From a checkpoint of a small transformer trained on Wikipedia: width 384.
MLP neurons of a small language model. Each row is named by its layer, matrix (up: input weights; down: output weights) and neuron, and shows model dimensions 128-255. Each number is 500 + 50 x the weight over its row's rms, rounded and kept within 0 to 999. Numbers have three digits each.
Before each neuron's rows, "fires in" lists the words (lower case) most often at its 100 highest values on Wikipedia text that the model never trained on.

fires in: "of", "by", "in", "on"
L6.up268:486411433442491400536523480468542413508441555500520498489499479507449400486489445422457484566528558494494563511511506516580554598480505534397537419487579558603532453515552493681572512515525507442577418481513536503500451512475502560433482529368525434471513490523499538474483493473533578401438525488535533588447484484522502482452520511422517403484487451480522428522553518473546494505447
L6.down268:482526529608461536466544470509506532461491466488566511524411488481525545579521578503495561481558431447513474442524545454541517405542470487543371575535572534414468521514507555446456503431469456500545459495527443555496566478466566487489527540589476631526452501519415650443476566509440462555538563465543437500438578456482395526555405478487489582528536525502469555589433469489519536479432

fires in: "of", "to", "during"
L6.up669:515550592456493538558597542472606444537519470504572489498551501567506564499557395587588466487519473395525465549528558463490588482562458489532387485496516451575482516444431483525463409568454449467526447507509541457508429384469493553474501540582524506442563576571416525441514404513481556522494514515581535495469440603553509507508544554512481539509522586485497483576501509492494515497554
L6.down669:463482508539529568413543516544491457502509472533379452537462441497527401551487467463533504466548400380423572485542454414523476567502459541552537550474577494547499579512505506494419475427539507608503457502529481495541407417470557508559447532454474455534556480560518499529537526460505515496540536598575386490509507444481471560469405545631534488524563472490513516473339432428456485438480

fires in: "a", "such"
L4.up370:501496533558544484507528523488488501477471557554497458585485565465489481450485487502518523423541506562497600539581599505493545498581433446499455489451579512421522531478554485493428416483457456464485516564579417534509469586543459546548435474468492507412421458586564544475528494560607553419536489529535521567442416601474533439521427443443500383463512489470615480566521471471516576548514
L4.down370:442479400406474495494510537526434519507530525424437506496536426612431480436473462527500577412516529543511464451460429478532525518463500488475621552464541488551528447516471528555516535482435524553552528545483502472475521395457522451488576538561509514516575439415509476528380484540546453519388389444548478489574369452524450484378523547495573480518485497473520601599425493437489494423484

fires in: "be", "was", "is", "are"
L5.up922:596610439492501428452435553480482556487562448494486548520510394529495487466466533464565438490521499484384447500533497485452542493486524459419497471451519480504564472554518424466457528500436572557453520459520470532538555532512487533601496504445474523427466520536513451511473505451509470468503423494494499482521422577481490507576519520501550483498514486533497488463529466522529546590497
L5.down922:349411480494435541536468510431411485473487512474480554447409476490502464519569462545512580450477502505519545473528474481590465527560447523536546580620495592505570482523469541587515534486538483483491517513553514492508516482496512471491459515568530466550443482586511462492472507456494541493437562515519408514444588434446402417443534485541522446482512516457431587562473540536528350494459

fires in: "for", "following", "a", "after", "of"
L6.up134:519476542526487466474502506502476450423492515457480448483528592435534510496496426593520531578481467554471643551406505492455508458512496564500630462331499504446472482380403575516460435441501510518612561446557457478558460436531535563526518513438610503525555433546527456493498486492553427471519474568498434447450496531526517483518382572464435545476436473533548549431445544387433508446570
L6.down134:567484478508504386521522463507466399375511512469495447525543432525493594448478536451432554531496457514431609431531461542407459432564489520509498542509495386492515453568508538487467530525613490463461425486495505427457563511481488511386551542551504535597460521458494532489472532475532521492426489573445426530563546538512441561434540487515496469529458516504512584499471508498503496436511

fires in: "was", "went", "is", "him", "it"
L6.up1061:483602458458528464572518519352532488488522493531445487573540404502499528521600451467509522503478415552511515420535569428473532418584553536456413489509409426512581463569592429452458570442573566546396436461568536510563504470503480466517551494531549478495504523445447490545606541511461460538494529456482510529520428417452499433500495529445482504414423417504531512469545517510569380553468
L6.down1061:519485481597535508518424525543513488537481528454540495573577412556487569443529497485579486439557509532353562459489388539531424533512542460462494370476528540434514449432588533509387605573469633416587562608497521535507607505566471397449539534529550528550518514531522489518429478481602476549583516558460492520483560514580470508461514544516566449466491509462497497533613550458528502524485

fires in: "are", "have", "those", "of", "having", "that"
L4.up1519:499584494429472477554527485479610503538524464473514355444475449484590472498505509536522567423534529526492491530580500487452470457424566511548579573479612501547466540487501520608509388594565446481507495505434428573543543496540464476498421496577446473562511478522422452481501448488442495455462489491493617503510383473514568524457434499564532500533542509584396412593487492479501556475459
L4.down1519:440456502577510507473512496539422488450509608558420598566482503469451534527499539475508476609429483487475534469579541531529378558552537470410505393481446522423536519530485530424507577446504476551486509521562604523539542569452498501461528523453484588497560574465528512512448573507562604568586510538488476497558553466493457497484579517455427577514518540487581614433554417453476445498453

fires in: "as", "following", "second"
L5.up839:517493465436537465488514498614482489458534401483469516554498505526432461490552558517515641474566448472502568557543345503488502539469436495508497557462502472424554463441481530450584521602548595509549569534485550516525512464515452480447476411558521584390466553450566548456420549472514467525471586499499436422439539538476456560459495560445527499501420528574458529405552540457473416547482
L5.down839:409547484476508510496442449548539509476470391484540522481466366518470527520465395457432529448456561478614575538452500512492480543459519570479522604451432473559529494481481442499438534469487397440552493521533497452554469521467537605468567518539419503569405449559421556557431525442477567420477455504415400598537601409565533540484402571552530478437514550466549611521449517524518498428528

fires in: "of", "and"
L5.up1083:620475528484500481471557551577454444492457546568512447444443429506573509503448427422536448424425581562535576544517509495399541490527578459602473509474522520539537545466485530498475458503500597406478518536596547511502498544452455513467455565557463490546507540508576525486525467562542471547452418503449518645460464551439636534523428485489551580478582479430512438562561534481463503484521
L5.down1083:494525415483458534476546499497425524580435525551481514529537446526424516457507444488417569533512509465563486441582540514506484528499462405404513544460488522516446482481492460585547432484469506546447535484511460571463532505510446449561537448500536549438482446497458451398480502522508587487516505586583509422464535503526502432456490570517504434463378566540536540550556516592540486560568

fires in: "of", "european", "lightweight", "centenary", "cemetery", "london"
L3.up594:551443479527512535519521491460498519497507544433486449462461435524557396446575514536582547520508429508516445533522522516523437530431605563563492544436561507483555539471513543487514450408572579492469454512590455578493430466537485461505524511592422492543620419461528517429528433516509495563524568497556537497490498524477495537638439438475577456389439505487545468432512527573520451519517
L3.down594:516543520451453466632414525505463562530387416499564525579597473414421570576498417448442484556564583508479495473467485494541528462502494474481451493513470519563435453496544525533457416484385475452535521497518581438517553569536540530496436544354549475494441539545610526537575536441446484495540556497451499496476525415559454473468464551556549512558483404482578522558520524497554589482462

fires in: "in", "during", "by", "over"
L5.up227:443480521568585514584500380487510488450466479452453502557529497441543586488416388558472465515426462525411436561433451448561469487518492544529539475516630598546430481585448506535521483594577602443545506468457545470479468452514449572487454420512516427572485532485521478402434536389483535431470516602594523487539491500548439573522537530376529494491478554414467415483526507586525579499489
L5.down227:494498466494521478494521575549452526555393493554558460442421441524453398494522591442527530466538537411486538433480525530442432524434454514525543549426386447449490484466540460472382564380514479607494542503519428494474472574463484454458548512541496556465433476499461602502506505609465438556572465452445550472535506482490588430481466509536486590552515518611495594518535549480507472525530

fires in: "of", "the", "first", "among"
L4.up1216:584520454358545491533512447503470388451526452520531543553483494438495492459530465518378483448482550578451468469487420503532557527540571489452500445424435534555606435488414639396520533475461546509553419507511465442610415523484504490472489452471434529488483477554408558530539551549432486597414474504479517606551435580547594588478522389504474520522441469555483441544449489408479426432525
L4.down1216:513530455412520464515536520528517434515528507544478578501507453500452551594569531489549499411499537605523601473515532559535535462538544477480460525512497459577538506482607441508584437432516477582438498512436497531476572452519487477549550523524517546445508507434499485500518565513438497534507480415516405546496587496425520432443543507455504534540441413450563545514485499418495463553464

fires in: "in", "of", "near", "without", "on"
L6.up1099:565558489490582484522429459514572408449509527451473530459515606545525508476481488515453527451529532447423520533489458480453517465453444566468494469383548572510532516569471543429436477519472464553510455434419479491464428565449435452512430525435446552458495537437429443472565524572474453503457480423484427448493549511566532480501517464534547547557577429517592440512462556521431391489584
L6.down1099:467454560512542524476536524450465567532498517521583373381480473464492441543419512573556562448529478483425376533494474522539546515483464493577493498467446419446443461438542527491503485512492526472500571504605605551529526482572514597477510506536603408545499566513512492521452470484530512509545525632559493580503415530457481479401576544518413572451427505575503551508520506522577565516426

fires in: "for", "from", "sale", "in", "by"
L5.up105:496484570553558529449478474608531452499527469521584447576488434447515504554527466422470427575340488430563450436477500510559533544472534530492438517452547530572454385491558456545448488494429494475555471497583483582485497488527470529569437486518473525502569459453558513503452453519397574436531424516459645554452418512520486539538523501404431506524469641577572517558542560425537420543507
L5.down105:552506435493422482611481500504487476487439558555467598571555521544447511556525493517486498528619533593424551503529459493514453502558526442514499465493576507427537603484494585540548669446503569520433451587441504439456491465468443463481507520401529484503441509474506476451519524456504459478488586473554412446594520541539473534561497442541534493417508405363486506512535497487445548541569

fires in: "as", "the", "a", "and", "his"
L6.up658:488426445521533520502563552492480514469544541471456482374498461512463438483497494551473504471476483425519519502507629444505520470512483564599454523529581528471640467458617590455477505577443481544489458509406470489487483491480441452450390521511536567527534475536495555491509607513540496515552466476520464545536501568627444538560489551648501515480533509557522458533482549426431444427491
L6.down658:539465536513540448507497501525528535494481515461527549463440503521529583535488530450517511552517514417375473514460480509513485505474546492512531551529472430523450533434374431569576465514538569432526497531556551468451428478573466545564516555510442511513502568513479495561489443521537535538356435488532474451560438400471559421401487494443504438512450490379576559486534441513524495580495

fires in: "as"
L5.up1084:484560582561581559447505475453479437445432493484434592506452489578438518535484480535455514487468504505563555663470518488440538498533378579583545546543491461475525462452513477500482609526472540552495473435571448504536479584549437458472478611575542535621490512418475479535464505497446595550558527472505521499602546521525505427470529487512477478539501430537457517509576424510488618542499
L5.down1084:484547530405432502445546507573618511516531492475594491512470459462421474507414563452494492511588557499550390420573436420503470454523526482465549553461496522354440495511490454522605466587587527459409491495554501430475461443510406503468517483507534489485655497494516410530510518525486484498473505562457536510421521377423483453458472593468502544498513528438488468463457510424517415472441

fires in: "this", "they", "their", "these", "there"
L5.up802:541423403527596475512540511511474548487486525461445556522593459523506408444441410480582458514466539323492424493465572471490517521476598557521499520437514561514491438473503496614476475468445542500439439425449510530478497503488523538492444475404525488475426526596467529450454530546497641473402379447561523523539524475497563523502543494545577540458502420407562475477483444486429564564529
L5.down802:461444544467540502557484460463462417523478483566502474516490573479548539573577613510469484560506510557586509493586544488492458464544461569472490469517399468480487577510547536455548518586491505526560508608539547446479440476544435507483540494569403442497450509465609511512552427557449456505598501508498392429508522456478438490421455487563447455601571485641497620515554513469612497446394

fires in: "which", "ground", "place", "newport", "position", "role"
L3.up842:461511469450451465516387497447503540487503550488355485543439494570507522477537440468496485507447539634583454449503409556559584367567576431533506452533418506503526566523436559512574521475468528517571480470537541590486431513512511474513489466479494429483567654472499541481601518473543554569502518465447529511432508575490491391466382508432539450539480434432509502488398526498405531512453
L3.down842:594489517479576506457583453567533541522534462555534544494479517457481454518589564493450539474517473397438503557562557595456427644442405568516532508485530527521438440489503453455445494539493487470523532566506506432603510491449466445454468555496495549469368380450485453552363462456432571527444411485602456576506508470488515550495632413557521471519514562502492503534568498506597428513483

fires in: "in", "of", "de", "professional"
L6.up132:496570499492490494502498482415473492463419497511492445523456553437517495500584515464471552578534535397507485477558463480553481592492484434571544443513544538530444477556533555436509455532470496556543473435508439497478493493510466468442492456497535476460459546587540442517521497372517496511521467432526482549502475417454490508458536566528465520491504523525482521545489536554538423456480
L6.down132:498464467400442519577509553514453407548439541493544607463503492511459452486444512507495477441399403579416478537427510591517502432560580541384511494535462474420503575437505473536537491480456484467464539547437483478550471530485495484637461640534479513591543463489382559505475465557476525534527555571502424463511486521487514528457505604430451536532513530368530470521473564416419559549539

fires in: "in", "from", "of", "to"
L5.up1154:510576498498545600566526382488556492507423516459569457421489568483573464421558506436447459492491547482512487489509474556522486463634518452543515421467580529452522561438432426387425593589530453486489530453501468419511434469493473607562546484496511429449540565462501496548470490519482528576427463572433442525441460529470525457375598548473501572493442509429547508539526505518448560553505
L5.down1154:505518515456471540493485600539527450555477462552463529475526524609540515483585501560514509497488437591520481566526494563554460512441548468475498554528516522540420471423485549449488491498532446493519441565419503604566452557498497479474514454432564505465500538520563589423512502382526464574513450466425464499490450532443416438500490534420480517435558452567540543448457550454481533392521

fires in: "his", "personal", "her"
L6.up1132:555508519539460485543483593550404534481499533555510534571550618404510435544493466492530522512546406481462584428493507552487574524502644486508538495430494493488503489517615453539491560537499500438504586467448456447559544498411507525495453451447427616516537474489466412564547535550409487507512576487538531510500500519562463465468571455483438592458498472528480454451515531471523499483475
L6.down1132:561504533460636394474473510494545467463436530502495503433482471593541555514529420420461434509482460496506475490529379531438467503594408490483519518525616412530458495434513507580474540449482489529467526448520499535503521533504487499436593539535505408421376442504502587451450479528484477522513496526587500604573359615512512490479490501570528510523461530483543544563482509458395618532482